Weights of a small GPT-style language model, trained from scratch on English Wikipedia: width 192.
MLP neurons of a small language model. Each row is named by its layer, matrix (up: input weights) and neuron, and shows model dimensions 0-191. Each number is 500 + 25 x the weight over its row's rms, rounded and kept within 0 to 999. Numbers have three digits each.
Before each neuron's rows, "fires after" lists the tokens most often just before its 100 highest values on Wikipedia text that the model never trained on.

fires after: "at", ", ", "===", "d", "E", "f"
L2.up384:533500486457471499516482486482503487541524560567475506529481524514550489483489493451487488490499506484507497528491506515536524498492443468513486507534475493493510494482508515511494517517512452499532474505468519484483459489501449527513482466502501479534496527565516505500520491487463548479530503511482488531473493500501479476481527461533483517536532516506493485523477507530505514485495557442470490520512515487497473505470514530479489538515476543500521509475507489488434465534470542518477531501460471511481497506492469502519484504538507481468473492497455563474491524511493534492

fires after: "est", "e", "i", "ast", "at", "th"
L7.up333:490529515539461481498489483470528478494494470549518474517544524523484514427498492497471521527501500469475553454441499500557533523471523511485484540525506495492532460492528480525539517498495467481502538483510524524501466484510472476523514500497498496556473522503522491525543513507474477512530514474510510493461469505482537487531530455494454477504544477493492519476536491521466512515519517513493496525491473454504491537478515497494547509539498512481519489484523476512490494547481482505494513523506480487494498500462509558496455493505497469495564458535509485526501506520531501511

fires after: "c", "sc", "th", "h", "l", "f"
L4.up312:507494543523453525496492471511523520494496531511521495501544521523473474467530500531435474494496548519486528450491462484559517505494485439477495477500560490509492499487520504517495530520519483465522514461483493513493473528514489482493531498518488500494492492577515513463500563483489497494507492500487491507497450540508511485513497507481518501455477498479486529539508509523496466479559537460519452494555486517500526510453544516447511504512509515500516477493531488504518527489494508493471499527530522525468510486507495478455497505469485496519573532496496488537489505508499508515

fires after: "e", "fe", "re", "est", "be", "it"
L9.up671:458473519478486479539499466532551508508511497482478479519505523525553500511493506461473490530495490507490475474520493491508502484494457491464473495479488523521475505500487499509527501510487440467512596494467483525517481535500457478507474510490508477554489479499513492522491528529496502482500486481511477492524517533519539503547502481477526474488528469486518490501516508502510480520537512489536496527530564513467482525462510483537454533588559522463474506530501504489472500530479479503533491515517521498494524489516522532484519531525491500478518461521512461495511485544469485500

fires after: "are", "bec", "fi", "i", "be", "e"
L7.up458:459503533522477479513509481532502482498471513561526483473460528460491539486499473470499519524493497488474564524525495483482498500512468455506549492507496524505533484483489518482486474514490485485525520485462522568517468524534518456466511499467492536535487521498545495474543473494505518482530474487548519496476512506475551496544532503514508451475517490477513475504546472485490473509552485508514500540508502466515491537478463476547498519570484479491490512483499518512518480495493502520531511514476495494493483514510520540468485489505468480456521450505500497505491530534467484486

fires after: "st", "t", "di", "p", "cl", "pre"
L7.up651:503530497520501473471483500535481483496509504471479516477485515518539505532487470492478491492498544533501485530485474504536525476477491519461478484484480496496487501526485465485483476477513486473518511480490505533441498496486468482514448533516440483520484524500514529492459553529498514522462482495470500500498486524538499532516472448496519514499499484520469514521526523555508464501541506513460483503536511533554461494424469551457429480534494541438472500483459484493526512518490497497480518488500509519485536516469510502526480506492487502476476468533489505518509496492495459499

fires after: "an", "Mar", "\n", "r", "ec", "n"
L3.up49:499499487532505540558506501465474454519512520513525528500532536488525497500503500465550454497489474486475489558488512513506509453471453508497534526471525486513483462503499495507465498492510474494517503501508454508502490485514476472516473497462509468513525519487529493482529530484486453488508495483507465504426510511528517526517503507512495433503542515493478570515543512484486530497531474510541498531549529481489476512471509506538487472512498494512495524506566501487452505490500490548496491512480498530486492493482512540495510493454491496440490424487496492511493489505504521482

fires after: ", ", "===", "i"
L2.up758:518519493510499484549497474433496507553469496526506512501480539481508498472487477507519508506505496505516520504486512488526502511488479491537496542530524467498459487500481520501506488505524489517516512492500510529499484471513490549514470533472507542509489542542519554532505500478486570498504527488466510500444503486497502469513489501474504478480472497502502467521502484483521483506483507514471493492521483481490471540476465540512525495525501491504511520506490469482469466499433506551464473470553495546462489521515487517575506504553488479498508503537448540515477532538474561497

fires after: "p", "cl", "ch", "dis", "tr", "Ch"
L9.up206:503532493503478443488483458496463477518497452483476532477470465493520521502533434528516536501498534501536495537497511491530516458482492544517474515498533512540469516545444513503520494480506518498537521490486485522451525512481490529466480511518462501496473537534527569485511496529520503495502473522482465523518456520558515498528503456518488481531478490490531495531522511519542517471560505494515476470504482469507504514479475512513493478517499508485460485522476466492531494492503516496506530462531520543464511496504476454518495478494528498472503530479501513524503469473491465491

fires after: "v", "th", "V", "G", "c"
L4.up454:479519476481464524508496501486521498513506493507492501520529528542508461486546475520500496491465505500458526431462469484537516487473502472484473527549554539513528458493478491492462495515492502498463525494487464486478498483499509513490519494477468503505466497556487534448487549472483526517512487507460501527461453505513473477512482473480494526499463499488486478537519477511544464486539508469474503489547501516540491505519554545469531494494499527428500472496505456485483495473465508482470517507453502521499519498507457491472495502507524495498537508531508506544488520488522477487

fires after: "gr", "w", "p", "r", "ec", "se"
L7.up188:501478509552523523549517505504542476519513464514513494497502478488517502497492449507518484526505501505493520549521457496502492466497486518522499484549534463507552500498494500485470509515532483483540483476466501507536511545481478507504479519463500473518512503500539535477467512453496491507516478488484447477483500518478541490544538527536523485499478509495471541501507503460512498507500479520528519512518480482480473544490488494508478480522520488431505504533554495480486544550506554496516474506514510534454474499538513496519476499507523560431529490530524475527525500489506461483

fires after: "fi", "ev", "i", "v", "y", "ch"
L9.up245:466471523511469470537533477509514507495493508503501480473460528509503502484512493524515491537467500503504542505486501463521494517495495488467511467473534481537493493471446495509502509536466482501470521466494505517487503504533528514525500532506533557521506530522516531448494516446496530470515482520469466534474473548491487499505504527515507486547467470475515464518552501504564472495558518487467499529536499477539518531488509492512468546517468514481489489543526486526507498498505503475511517480522580505491523508519495501492457492497493515458550476484485512541487529487506478456

fires after: "et", "o", "igh", "ev", "i"
L5.up422:501513505507497528525463490495523486537507508516481522465450523531545530518503461458527478544527490482510505483510523501487505504500506503472500432528494511498467485509476514497463485545515507484496488468482490520484498502539511469539550508490485551500565496520537506489466527533477510496474494450523498530477478492520495504492486462519503520538525490508465519498541471498469515482538492493468474501521498501474485508502500572465496545572492556489476502515470485487495496502497514508474445522449536531478497448509479485498508495519505467467501471522476476536481514537501496517